{"vocab_size": 18187, "norm": "layernorm", "norm_place": "pre", "parallel_block": false, "optimizer": "adam_variant", "beta2": 0.99, "lr_head": 0.00409}
MLP neurons of a small language model. Each row is named by its layer, matrix (up: input weights) and neuron, and shows model dimensions 544-639. Each number is 128 + 32 x the weight over its row's rms, rounded and kept within 0 to 255.
After each neuron's rows, "fires in" lists the words (lower case) most often at its 100 highest values on Wikipedia text that the model never trained on.

L5.up321 [152 151  82 142 127 122 158 104 212  37 111 118 126 134 139 151 145 112 134  72 169 112 114  98 115 118 156 131 125 100  69  95 106  69 149 163  91 173 170 146 142 137 106 144  12 162 172 134  81 110 156  98 140 131 125  91 189 144 152 168 187 118  84 146 189 127  67 221 191 180 182 124 162 158 173 111 154 134 143  95 104 215  83 159  93 152 115 112 135 131  89 106 141 127 136 101]
fires in: "such", "so", "as", "into"

L5.up1666 [180 151  66 107 125 148 164 104 176 116 110 119 131 115 117 149 106 150 151 166 168 107  79 162 151 133 148 104 100 117 101 105 111  53 151 100  56 155 107 106 153 129 111  93  85 179 130 137 101 131 116 159 174  98 139 110 149 201 108 144 137 120  95 102 118 133 169  90 101 153 121  76 140 106 194  93 133 146 120 130 112 136 128 159 123 212 120 143 159 150  73 171  84 130 150 114]
fires in: "did", "t", "should", "does", "would"

L5.up1241 [172 149 117 135  87  74 161 140 199  58 109  81 114 115 117 128 163 123 193 173 147 119 116 117 111 159 184 134 147 118 133  97  85 132 115 138  80 178 134 178 210 130  46 115  86 133 117 189 114 130 123 149 156 145 124 133 141 148 100 146  78 142 123 104 142 109 195 166 128  95 138  76 151  96 169 156 121 121 109 118  86 136  62 171  82 111 167 117 100 121  91 145 151 108 127  82]
fires in: "did", "well", "do", "does", "3", "6"

L5.up1971 [170  67  79 120 167 145 152 120  96 113  92 133 215 140 104  84 183 143 114 119 144 148 117 140 133 152 176 167 149  97 148 119 111  61 115  60 118 176 150 104 149 104 114 115 110 158  99 112 121 122 185 115 138 111  82 129 123 182 179 117 140  74 142 127 179 118 142 129 117 190 175 150 142  92 126 113  95 159 132  84  82 157  87 149 147 123  85  90 176 194 118  79 158  86 126 104]
fires in: "and", "in", "for", "or", "as", "even"

L5.up2094 [124 118  95 145 105 102 168 121 104 131 109  80 137 117 130  79 138 157 141 144 128 112 114 154 162 124  81 198 176  94  97 164  89  85 195 102 117 127 139 166 116 157 182 184  74 151 121 177 130 129 110 106 109 181 135 108 129 117 148 217 161  77  73 128 145 131 130  98  89 137 140 144  37 174 126 159 168 118 103 121 121 150  93 157 150 116 117  94 210 198 132  71  89 138 116 124]
fires in: "in", "a", "as", "during", "at", "by"

L5.up1754 [156 115  99 104 122  23 156 101 158  85 126 129 121  94 124  65 140 129 109 115 146 187 152 145 148 221 142 109 121 119  91 136 109 160 145 123 163 142 114 166 130 136  95 117  87 154  80 157 115 197 121 123 159 157  96 152 156 205 118 163 117  74 130  78 155 152 163 111 201  44 167  62  86 101  41 128 161  95  93 126  93 150 100 119 137  84 140 125 124 119 122  69 157  92 147 185]
fires in: "a", "an", "the"

L5.up1072 [110 147  72  80 201 171 110 139  75  97 101 182 138 140 142  96 155 150 128 158 143 157 133 134 130 183 155 166 107 104 103 147 114 113 106 148  72 164 136 105 140 117 164 109 119 109  74 133 132 135 131 127 136 107 127  84 145 180 178 191 145 153  67 110 119 146 134 176 142  95 199 126  50 157 117  98  90 154 143 155 106 184 150 177 138 123 196 174 128 151 107 143 130 122 175  96]
fires in: "as", "under", "following", "where"

L5.up263 [ 88 125 171 134 155  92 174 181 141 110 134 139 100 139 141 110  80  95  71 125 110 167 167 140 179 126 160 186 172 158  99 192 135 134  92  93  81 130 157 114 118 145 102 116 138 136  73  92 189 160  92 142  97 136 156 179  58 163 134  65  82 120 127 157 156 136 148 135 164  60 135 133 210 146 101 141 163 107 161 150  98 128  80 113 148 166 132 113 113 242 122 110 165 120 135  95]
fires in: "that", "about", "on", "to", "of"

L5.up344 [ 94  62 134  77 162 176 177 140 123  95 129 111 135 108 135  34 163 136 116 194 173  75 114 180  91 109 175 137 161 155 147 129 131  43 119 152 153 143 138 154 100 150 142 143 145 174  85 153 126 137 189 142 115 156 158 120 131 145 189 106  99 186 133 113 172 103 126 241 150 127 177 119 111 134 113 108 173 102  94 103 122  82  68 149 151 172 128  88  88 135 147 178 105 114 158  99]
fires in: "of", "from", "to", "in", "for", "by"

L5.up1077 [202 139  57 125 108 103 119 138 109 117 129 128 106 143 162  84 175 130 107 144 113 124  97 112  74 142 125 142 106 130  60 112 108 130 123 121  62 178 121  87 144 142  99 130 141 143 138 148 150 170 110 178 153 127 156 171 132 244 128  58 156 121 121 109 133 144  76 150 177 114 205 129 120 128 104 118 114 101 116  83 103  69  73 190 161 170 131 188 128 125 168 153 183 131 101  94]
fires in: "he", "she", "in"

L5.up1657 [173 127 183  97 185  76 146  83 117  56 115  62  98  89 152 117 107 133 189 133 162 174  91 125 146 186 143 140 157 114 145 142 140 139 103 143 129 137 169 181 108  74  83 158  96 154 139 123 151 127 102 114  88 131 155 121 162 187 160 109 121  89  27 127 171  98  61 152 154 127 176 100 168 155 120 153 131 133  95  53  90 133 120 149 118 121 144 143 180 129 121 147 217 162 168  96]
fires in: "he", "she"

L5.up97 [145 101 112  79 132 129 156 161 146 102 143  45  83 136 116  98 131 156 141 138 140 140 112 138 142 189 118 200 102 155  57 104 126 130 120  87 102 166 145 117  99 135  80 108 107 117 147 105 137 161 127 135 112 179 131 110 127 214  95 122 145 105  93  85 135 122 167 126 122 117 148 131  49 122 134 138  94 111 132  83  68 135  73 169 136  93 213 149 147 102 143  83  99 169 191 156]
fires in: "first", "second", "he", "another", "is", "won"

L5.up516 [ 59  95 133 102 125 167 138  83 123  51 116 119  98  97 137 110 146 126 125 114 141 147  45 153 134 194 152 117 175 181 134  96 102  35 141 129 142 165 116 134  86 167 146 138 104 179 101 143  64 137 158 102 164 135 133  94 132  86 182 160 200 118 130 161 206 165 165 194 199 155 117 124 161 118 140  30 177  70 108 120  77 105 145  87 153 145 161  48 171 159  97 191  85 149 128 125]
fires in: "this", "that", "until", "the", "it", "he"

L5.up2262 [160 107  79  66 113  91 145 102 124  92  99 158 132 158 105 134 178 137 144 102 163 105 169 123 170 139 139 149 130 146  26 146 143  85 109 126 135 127 129 162  84 139 157 139  80 132 143  90  71 137 151 169 138 141 117 125 154  77 112 160 188  86 117 157  68 121 143 169 132 100 146  99 125 130 173 127 187 119 113  57 126 160  66 202 132 125  98 136  87 134 110 121 128 109 114 106]
fires in: "such", "play", "as", "development", "of"

L5.up1122 [140 116 126 104 130  98 126 121 190  38 102 143 110 165 142 129 104 142  90 109 161 149 134  84 125 148 154 152 143 159  72 181 105 111 115 101 163 159 209 110 101 150  94 105  84 181  96  99 167 146 116  92 154 126 101 141 159 172 135 132 141  46  85 173  95 132 101 129 130 211 135 131 142 112 149 109 113 137 143  57  55 140  94 155  82  75 177 105 110 124 166 126 154 122  96 180]
fires in: "the", "her", "his", "s", "in"

L5.up397 [140  98  57 127 121 125 111 121 192  66 149  92 124 137 151 139 132 152 144 125 184 111 121 117 115 122 103 142 145 140 123 135 125 140 122 154  73 130 166 142  90 119 110  99  69 135 217 136 107 144 131 145  98 139 144 122 120 160 151 192  91  62  77 156 150 136 155 129 153 152 134  93 122 170 178  84 143 114 116 149  98 148 109 154  74  83 169 142 162  97 106  83  90  91 192 100]
fires in: "first", "second", "third"

L5.up1315 [109 116 124 108  97 142 153  82 177  34 138  72 122 142 141  77 123 126 172  76 148 143 112 121  74 139 160 187 128 179 114 181 165  98 129 156 158 127 153 162 152 117  86 137  92 156 125 153  74 161 211  98 121 135  92 149 145 122 117 173 160 134 141 135 106 136 170 151 120 110 148 118 124 145 154 109 135 122  98 110 100 159  80 106  91  96 159  87 103  61  98 154  94 138  74 140]
fires in: "it", "this", "what", "which"

L5.up1410 [152 126 187  73 138 179 146 112 181  84 136 131 124 144 144 148  93 113 110 119 157  76 111 145 161 173  85 175 135 129  71 162 108 137 124  95 120 131 142 121 117  96  89 150  96 132 110 173 181 111  94 122 178 134  88 142 129 126 143 138 132 122 146 154 159 166 155 209 156 160 196 158  84  75 120 163 131  69 111 152 110  80 101  80 138 148 136 101 201 190 135 207 106 189 113 100]
fires in: "the", "s", "that", "whose", "their"

L5.up377 [100 132 164 119 166 121 127 149 215  94 149 111 127 145 136  93 118 110 104 130 170 121 146 130 162 121 154 154 187 160  87 147 140 108 143 123 121 107 102 159  79  66  87 106 135 140 156 109 184 166 176 101  93 151 170 111 125 123 127 146 102 112 104 112 124 133 143 170 164  88  99 134 149 116 154 149 122  83 139 128 148 211 128 109 149  75 112  98 133 156  87  98  69 175 144 131]
fires in: "which", "there", "such", "what", "where"

L5.up1168 [129 149 143 116  90 138 117 146 229  82 125 101  71 158  99 110 161 134 155 118 136 142 184 147 110 138 140 133 160  82  71 172 138  90 145  47 148 144 175 148  90  73 118 115  67 142 135 180 155 164 151  87 143 126 139  78 102  99 134 101 124  92 119 143  86 127 159 167 131  98 115 162 156 116 113 141 197  87  47 120 133 114 128 141 132 106 137 118 129 158 119 120 138 139 138  29]
fires in: "these", "which", "such", "this", "those", "both"

L5.up315 [117 106  93  79 193  58 164  51 149 129 158 174  95 127 131  93 158 151 190  90 125 144 127 135 216 186 128 148 114 114  57 186 132 149 118 126  83 165 185 132 129  87 151 114 129 131 129 140  92 141 126 114 146 123 135  68 111 220 157 107 198 101 119 113 147 133 139  84 171 141 199  97 135 131 112 123 141 102 110 144  81 109 104 140 140 120  97 154 134  99 202 177 144 148 117 139]
fires in: "to", "also", "been", "would", "originally", "as"

L5.up2185 [139 124  83  99 121 142 182 111 166 125 149 161 133  86 130  95 114 131 146 140 151 144 196 111  97 147 144 137  78 142 134 140 139  65 184 112 155 115 154 162 126  99 122 107  83 148 114  68 140 123 124 123 111 127  68 170 147 129 171 109 115 128 104 123 151 110  90 184 154 142 131 112 121 131 106  77  98 163 125 165  86 207 129  66 146  95 103 107 149 132 106  97 163 196  61 178]
fires in: "and", "of", "to", "which"

L5.up284 [165 139 122  69 179 148  94 139 126  34 140  74 117 161 147  86 189 151 181  78 130 159 123 140 145 173  95 112 144 111 100  76 122 104  86  78 114 169  91 128 132 117 132 138  69 113 144 148 117 149 116 133 136  73 167 131 150 154 101 149 188 138 116 122 147 135 117 119 145 107 172 128 126 110 124 115 171 149 101 139 127 128 131  99 141 132 163 128 170  59 118 178 177 172  99 113]
fires in: "this", "after", "he", "when", "she", "that"

L5.up1571 [121 165  89  83 115 163 214 143 198 117 130 118 119 106 133  93 114 146 119 213 171  93  72 170  87  84 140 129 169 143 153 106 159  95  58 120 121 153 122  97 212 147  47 167 111 152 142 131 182 149 152 146 139 137 154  51 101 166 154 125 108 168 155 122 102  68 146 210 157 211 120 136  71 156 140 139 142 172  68  74 149  97 110 171 135 182 113 154 117 152 187  62 188 141 140  93]
fires in: "of", "among", "against", "by", "between"

L5.up1169 [157 133 139 105 158 139 191 134 149 121 144 115  72 124 126  29 149 122  92 213 110  94 153 151 117 103 112 146 141 133 153 173 110  86  72  92 179 141 124 152 159 133 164 122 122 129  98 127  96 132 219 149 138 106 121 138 124 193 182 118 125 163 168 133 147 137 137 140 132 143 137 111 111 108  83 139 169 110 132 142  82  55  55 156  93 135 154 161 121 242 181 102 141 100 165  67]
fires in: "in", "by", "and", "of", "from", "on"

L5.up1519 [140  96 141 111 146 147 194 155 145  65 124  98 165 102 158 129 152 172 125 170 140 134 130 152  86 140 130 133 115 132 115 135 141  76 141 147  93 132 138 134 160 131 128 132 118 145 126 128 121 135 186  94 172 202 202 101 108  80 208 136  72 110  95 162 138  79 157 182 151 161 140 155 122 141  72  96 143 147 109 119 106 149 136 158 145 111 113 140 152 161 126 123 155 158 147  51]
fires in: "of", "by", "with", "st", "under"

L5.up2252 [ 92  86  78  65 187  99 189 140 100  95  84 151 143 178 132 154 155 141 131 154 147 136  94 150 156 162 131 180 113 137 136 142  96 133 116 138  67 133 135 123  73  90 111  88 137 130 100  85  85 125 103 107 114 123  69  25  65 150 162 161 107 155 123 123 193 156 137 170 178 172 133 145 167 105 108 121 150 187 105 107 128 129 145  97 169  85 101  82 114 107 131  65 129 143  80 141]
fires in: "for", "as", "over", "than", "where", "askins"

L5.up1844 [ 99  65 109  77 160  75 202 151 196 118 152 136 113 111 131 114  88 144 143  97 129 136 229 140 161 123 170 101 119 131 112 154 131 109 178  97 160 133 115 159 116 112 126 157 135 155  65 141 159 128 148 105 151 148 130 143  92 136 125  94  77 161 154 134 130 131 118 175 200 124 123 114 212 149 102 119 150 131 112 138 102 148  97 122 140 134  85 139 107 168 120 129 115 158 124 122]
fires in: "of", "to", "by", "in", "written"